config.toml
num_key_value_heads = 7
head_dim = 64
intermediate_size = 1792
positions = "rope"
qk_norm = false
init_std_down = 0.00274
beta1 = 0.95
max_grad_norm = 1.0
decay_shape = "linear"
final_lr_fraction = 0.05
MLP neurons of a small language model. Each row is named by its layer, matrix (up: input weights) and neuron, and shows model dimensions 0-148. Each number is 500 + 40 x the weight over its row's rms, rounded and kept within 0 to 999. Numbers have three digits each.
A block is one neuron, or neurons of one layer that tend to fire together. Before each block is what it responds to, as a language model described it from the Wikipedia text at the highest values.

Description: Mid-word proper-name pieces. Second or middle word pieces inside capitalized names just after an initial letter (R-ic-o, H-ani-f, Isl-am), plus month names after in/on.
L2.up753:473522463471477465528470513429521449478444480505507500522475477527503530505463532458459501547496518540489543481470472476489497528523423561508463531561521484488545517563555531459439446538494537455524451470519487536520498560451461503486508452503414511529495477488501492415536486492523469527569496493499450468426500525520518492573502596513467457463544529466487554459470473480532513523465507539537466549480448526505509547475555536500549459518449515518

Description: Pre-year date token. The token just before a year in dates: the comma in "December 11, 1820", or the month name in "27 October" and "in November 2018".
L4.up72:432434496510506502465517470429540473488444505539490515501428467448524453546514478496531562476573469481525452486540465530460482516470492486490515497553578504484481556499430601464588486469479532470484498455476457457518476492545450486582432469538483494485478524478608568500523524454437543503493491522505506538507505510487549496519475515505530485525466517542441516457552486497556463447496518566481472493404453492529601535500507382532517477505470566534
L4.up152:471550467478574538422597525489473535455554496548488524477519489445477478434555475520570434475409495586547576423554497504500543517533538499523462535554488462538475456570462536517497503467507467493502488495549483485521510447494566555480443552493501589525517551505476546514515495457545531499507480526525494453462455512441555492515497525459444524443471481519476562495471473546554500478469513524547546492432473453509590524522514497482513474445417549524
L4.up296:529570510499545504462503518488495440466500462447496472526463461512436542463500549547458547460548465551526538467481511575488498527463539456518500420485545502521581497548474561484526494509531503524533517474465433529559483463552542422516449558444498528516552503517582530531552419563559485499407577533499488503521512429549509584569530564530514516508466457480465490535494517563454511470502490524569534477508479432498534541516521484460482478475592474477
L4.up681:455581493490472460529526539522575493460419495517460452523544517517545490505417524509547526505498564483504562518541496490487598521481525535421415565527485528494414489511472521495439424470462446534535491563491518549511560490538456488451498451592519493559498514504507452511457469505537527474487513468520526528519512517487481490509448476484537472528513520535499534483494505476459468405524487563525475478478441526435478563583485485566488525445473524421
L4.up771:481514532560459507512488515467508499462509518415474512503529465471491501533492490498511494513539485582575560464546528480468487646492490521493542471456536533477519547454494638473501503490469503446520475486489537555557497548561518524468533531511425510471503506523436490525455503547513508511413569474458570453467471455535502465487461509469439524508491457420522410510546563556566545460467457531542503476494473495536417527582551448510457442483490532455
L4.up783:530515496533505531501500471537550496528523543539485521538440534441493505463476441521497571560520545494520467496534481448475505526506479534565457446533492573526501449486487494494527460555618523440482444425487508518600438522502485450456477523543422461524461473539521577472565430444524430498446440516538549548502540467511508517524518554518572465473484386496576539395506378549459473465444488558569543483540503533498555460531537464529499407483531500476
L4.up1222:472448510509501572430544447542547530475470489529529507514551497473480473542548424510557484455463515525537548451532498465597507464479488403451442487555519384497439472538458501481448530541554503533451531507495485478491520518529585509501541456536494465607485473422504493509504500470463517495444453502487528477452533464466568490502473515578530487529502545503555515492509466467521467425472485521496560453497517462551546479583479560494575480483521477504
L4.up1264:475504545512453502504583488558482462490483493475475523531450515489524460510578481565577443500549518503476489449531535425480437495454488497508451520555481498528488524563486537538511514461574591507500467452537451444472414488501436473546521464514444501510502578489541549561547458522532438462466461515497488494435513570459465434457495472497445455444522541510533445448449545530575551585568473542530533485535503466551504530535509432489476573499493583479

Description: Indefinite article "a". Fires on the lowercase indefinite article "a" mid-sentence, after verbs or prepositions, as in "set a team record" and "provide a unique way"; rarely on "one" or "an".
L4.up183:494520465506486504522442478427555511550481441474526486544455519489502470482487488440490495470487499510435462490565488469444551445510481528512558596563471479501471480481509496493474572534569449454445447540487419494491504554456449415537484477450542526479496477484455524477469559443503449385494488460457547479517430475558515518506510518461487498503472481489504499632531472497472525551477540475531478491508479455532517481544492466529470528465569504466
L4.up291:465460462520486474477451503538497457454497487567473548449483575505566503492499518500451481484532452475493474492495530522514528510427588525432496480511565538471524501498519529530462491517493460482460530577610508442560428526507537538596475456558538487535556510570468441533505519458470432482540495498466499418445570493509530408482475551535532546468546463455461488550511471505480580477522433478481448549462535479520582494553516522416491466558542581485
L4.up538:445457434470593370459481450528452492447439618418559470539541450442547502446542561540468458505506504452484538557538469498528549494456534488511478541494496537512531571502538503486464476514545494566446493559555488483511530526492547523512512467533507506500461490493555506511495506497559470518397472573500520560449494461502553515591472552539516527485447476394507459580495483549471410555505521544540480492453506480436466593497522521485420524441497566443
L4.up772:526526526577468422541496556491508511533513518499473480453534550495425405433507440472467499515528517447527409467526496513528564518475485534500503612491529544472440505545504505455540553511481492487581476512432510522558483486539493403547505473534521519573448489473468493423503457461515545495487603524469514486514509510489520510540503544444542519507540546435493501593493523503533499477489507536503466518454468458437469489538479526446495558415510522526
L4.up939:591518528521461548478536492490524462537562589475512543456560538451602439524449545468553462475538512488512489523551543466456508497430444513560490521555566509505490478518520542501440561524500498469554464455554480491506471517503506450496456485458505464517459489527420467480435471470510507481504480539464473499427510512490495525538506483433439550534548569576447475465593601528536464499467470471578519544485515476436590555464475489481474538487415503512
L4.up1465:496521425425519405499463495544575464440473537474520514444489497520440429541463457458501498566458496476578491476501447514512466455553491541500485531521504524514452571509564486549464485468517483486510459462546491509506478520479541484465505454515554498468565432494485449473528453469443505458507489482593455526518462480518602612473559571527510482434463542508463415565464528487489493501429543501497525512466496502526466433474485519469479451510482563564
L4.up1582:538530472499447540567496453499482483421520502480461524427532537519494459456483500446566491498534486457515458563544480550460456527482477436519506483532481486456516490437544489474462472535497460536519506521533520462497469502486502438462443493538504439486434561544522480481456516489449465536504481476561486556446519559458512479484468553532554514486467507495506485552600462474506435475470534514479502514496515571532556522570462562543458560510503472517
L4.up1742:526507547407548497491527484504504457482462502484453548482460450466485495466471421500451387556465494493534510515555583440473462422508510476487517458476513472500538493506559491518532488640506497529531477516524495556551486402467524515493518529536547506512496528474539536471535508450492478472505549499496513506570451475423528551460446541415484546477476493490447494516460540479440522537463516476479399512503494507519536526550471542406517518466486515540

Description: Noun-phrase openers. Determiners and modifiers that begin a noun phrase, mostly "a" and "one", also "first", "main", "another", or the last piece of a modifier word, as in "a drummer", "one of the".
L7.up86:507475502493564499390494424528580564440513435565512483456558499555490464454472501488514545499469511532543471519440499457522503476493509400442431521555480483461436560530530493495535484490398469520440489542606481463480457467540500432528520544564462433480499572472509513447479513563498493545532496487480437518523540559487505487519424555503551560518507444520469568558522540553388493509453466477465511503454493555554542500493493518514546436486556511502
L7.up403:465531518487532426524451436497475479504516519449532433523556574468498454543480477535506484489491491496502457483472436573460482529497466478493522569587451477500498554450500508484500515464453538482535514499510524457476494478533520512502475565438526512546493510461538494541470467484487519491502456510543532473457511476451471471522501514426488566557462569522476500567514498465534512481569509464519408444468469471511556505441426493485487535450442452434
L7.up736:562474492490489553532490549541478578466507529451481455458429498506491466476489536536573533462541510514467531525523515517526485537479573437465521471519481585467444484520451518565521549472572415563457401490517456469463542556491525467502481421546437518501446487467514481494501444562531513510511428536477576501486475574501468489519457548441491584445432481529429496543524504461557474524530554503489500529462432407513492499451441549461517459404507528433
L7.up841:582497512511507469520496392515496502507521464452564438451499428507553420471550561398434497419506443511517471438474480470480489455544571522419408533487585456462504523567480558469451562504496520518504529509487523566480483494457528491538495518465527524409505448470545473488500478490489509500483382461501512470567481605475533439468535444423519562478491495474508527520495598512404448503513560546512476446446500538499502575490497516555514561449515550475
L7.up1086:463559492474469487505493495488552443478491505506499521524584589466422436416562491479465535545414491494535493525510498455482489480506569473410503495419558476497541523473491412473502536490520551534546494542539554507586541496489478540550451551476514494533555568547477511541511458479547577507474504518483475475509499440464537488503453521499481517496465510506486548483548437516392505609500491448512513584462514395513547463565449475590559477366537547559
L7.up1495:471490490498474469444476487537430411573503528513511429566564429448432560458389424466509515555459557520522515578480581523487454484475560471510483416492469516453501469480508521557521556492419533471484482514510431523478471464487508496548530534487516440485505553502498556493531528468513557489488462410513424470494461488540534492530454618541533539471486504498539484492523453515470460572546491472549527476508448457467475464515529527560493539524508503518
L7.up1609:529500463458533454498541495501465568468533403455527424461496420533506465437509527420474525539503561489605515521552538488462463468492550439493515518427540457497498436509526401582494583443510523517524468531465477543605493457537518453497507533511631509562466470540473549537472456453541521610493507520499535468533403511464549505513453558505442492504461504470492547483580461559421549504455514539550508552490415528542573520546472536540483469466518557495
L7.up1728:507510524475500483482498484543476515410497468559559529531553567554529420496528473504440503520526557548494469530522488522545499483500468493500469496467450457487489485524513481501474439524549475460491537463479439540526459473485530552532456450461446542510472454472474476528521507538485550513574487526514442474542482443470521505511490571499455497455551512501500470570469482564487490428463533597516584545511431514561510531524458493450482479457491505488

Description: Month names in dates. Month names inside full dates, especially after "released on" or in table cells, as in September 18, 2015 or 26 January 2013.
L7.up601:445473440452450402530477535519541530484437505484470450520430476465513472480512458472449559494520505505441545495498471464574439457485480460520470566510492540443588524506546458441492540533516534520481516466470494500486507521440527546490535536472454527520514472458597489500550515494484472515477596480477466516558498454422514469464576580466497461524526444528497545489505423514497459565549430463547508518538490477489580568456457481500492517490559524432
L7.up822:547498458517519497598472473514526488483509430460432514542479533489503519588494493489529475486478482524458521575410507484537482461433481491502453520512528537476556473515467518490454498596548510460469517503469541462509401534479531459525408544481525516594407526524508441524535515562495486434475551510508498471539461511474439519570499522521472408495500485497459506474525500532503481540432531461576515503482456454550577559490483496521491549497524478500
L7.up908:477540498532554445527530445521485602457478545491485513462535511502487477562507474544542487527556520541536488547489481494597495480476522459406493534465478494431464555453384553408486524525574506486469509452531477490504589594527469538597498481523510506498471533534442522475516510549508542568511547518468466434541500498468517482517486550433575457573543561494489454565558497511495555530536541553466585556522522522480495448568492509455518516476509538495
L7.up966:552415427618467540394424499502465508519516466493518494552523544444473520430486497475483607462514504539478538551506491425473497546483494512558528492580562504467426532527493583546510454527594446447483451491512430479463503546529446428443465483502547498537531489553507475500525460485523487543560455518509473542549419461446539506551419550516485447486532543442428527462535448499488508575501514557441455503498442481488554470548490445543460539453458506437
L7.up1290:491431502567451493561525482613517483505495484496483559499517499481485538482487486467495534490545525533481532538502553520522440469475464530507479481455516574470522529540461502524407466477459494582529524549465521466534519546483495503452543425459509496501514496514502487504480466499561483476601412549561491497502546595497515446632536501525539513507498512483478537465554529466520511445518498500572525510547533479540485429538563539555463482453494578499
L7.up1358:584424460489532546475475485464540444502517528496527553479490446458519505622457385452513389495534438456498591567477529450509567568498502507494520560593494492474471540495470502541480472480512479520460438548555480504560491496510514514473481498467490557511471478509497492481520417559492524479462507487436480539506463506539502482515548488491502538537427465527548508468524486507531541484628469552556424501552459509542530473514511487488503446509486529470
L7.up1397:467485468531484548503502544425454512461540504478510545436441547496524531470507510476529492481479488496438491495497499526461518464491535446552513491462536452449571470521471481463522469467478525458548474518515480453446604464526462523419532524528542554502475543520497511512536516520507484535544480447474577561562441570520491472463521512511511468518398503507565513533493533409541455503547474457494479506545469509502530545517534500531432491549494514510
L7.up1777:534487435470561499524505465460496510518477535465490474483444531534429531486485515536488466463535473492488489471602479486451531494456473426506422441502513553501523506482527507536563501514469534561492486450550539506487571540457623457413465538556572498516473497446510480500498486505483534402502540502449472518467463485478495570540550468587458486503504548495418477440477450479573566487377468514494468517448502454489592548530513541512474538415513453499

Description: Singular noun-phrase determiners. Words opening a singular noun phrase, such as a, an, one, each and first, plus the digit 1 in table cells (e.g. one hour, each definition).
L2.up163:452549576490474461452500430461516517539485549535513547521511552520517452463526527521509496527495515495506484563507477487512547523431526516527516465483459496489536494596534501530508505493478453471494473519556566376519602513433555497488512487532518523463504465470551523393501508484528510521524571517559466442465476459432472462484489518477476528516564515518500517527542498512477508479520514554500505530481515471469465463519509525512557481484483526434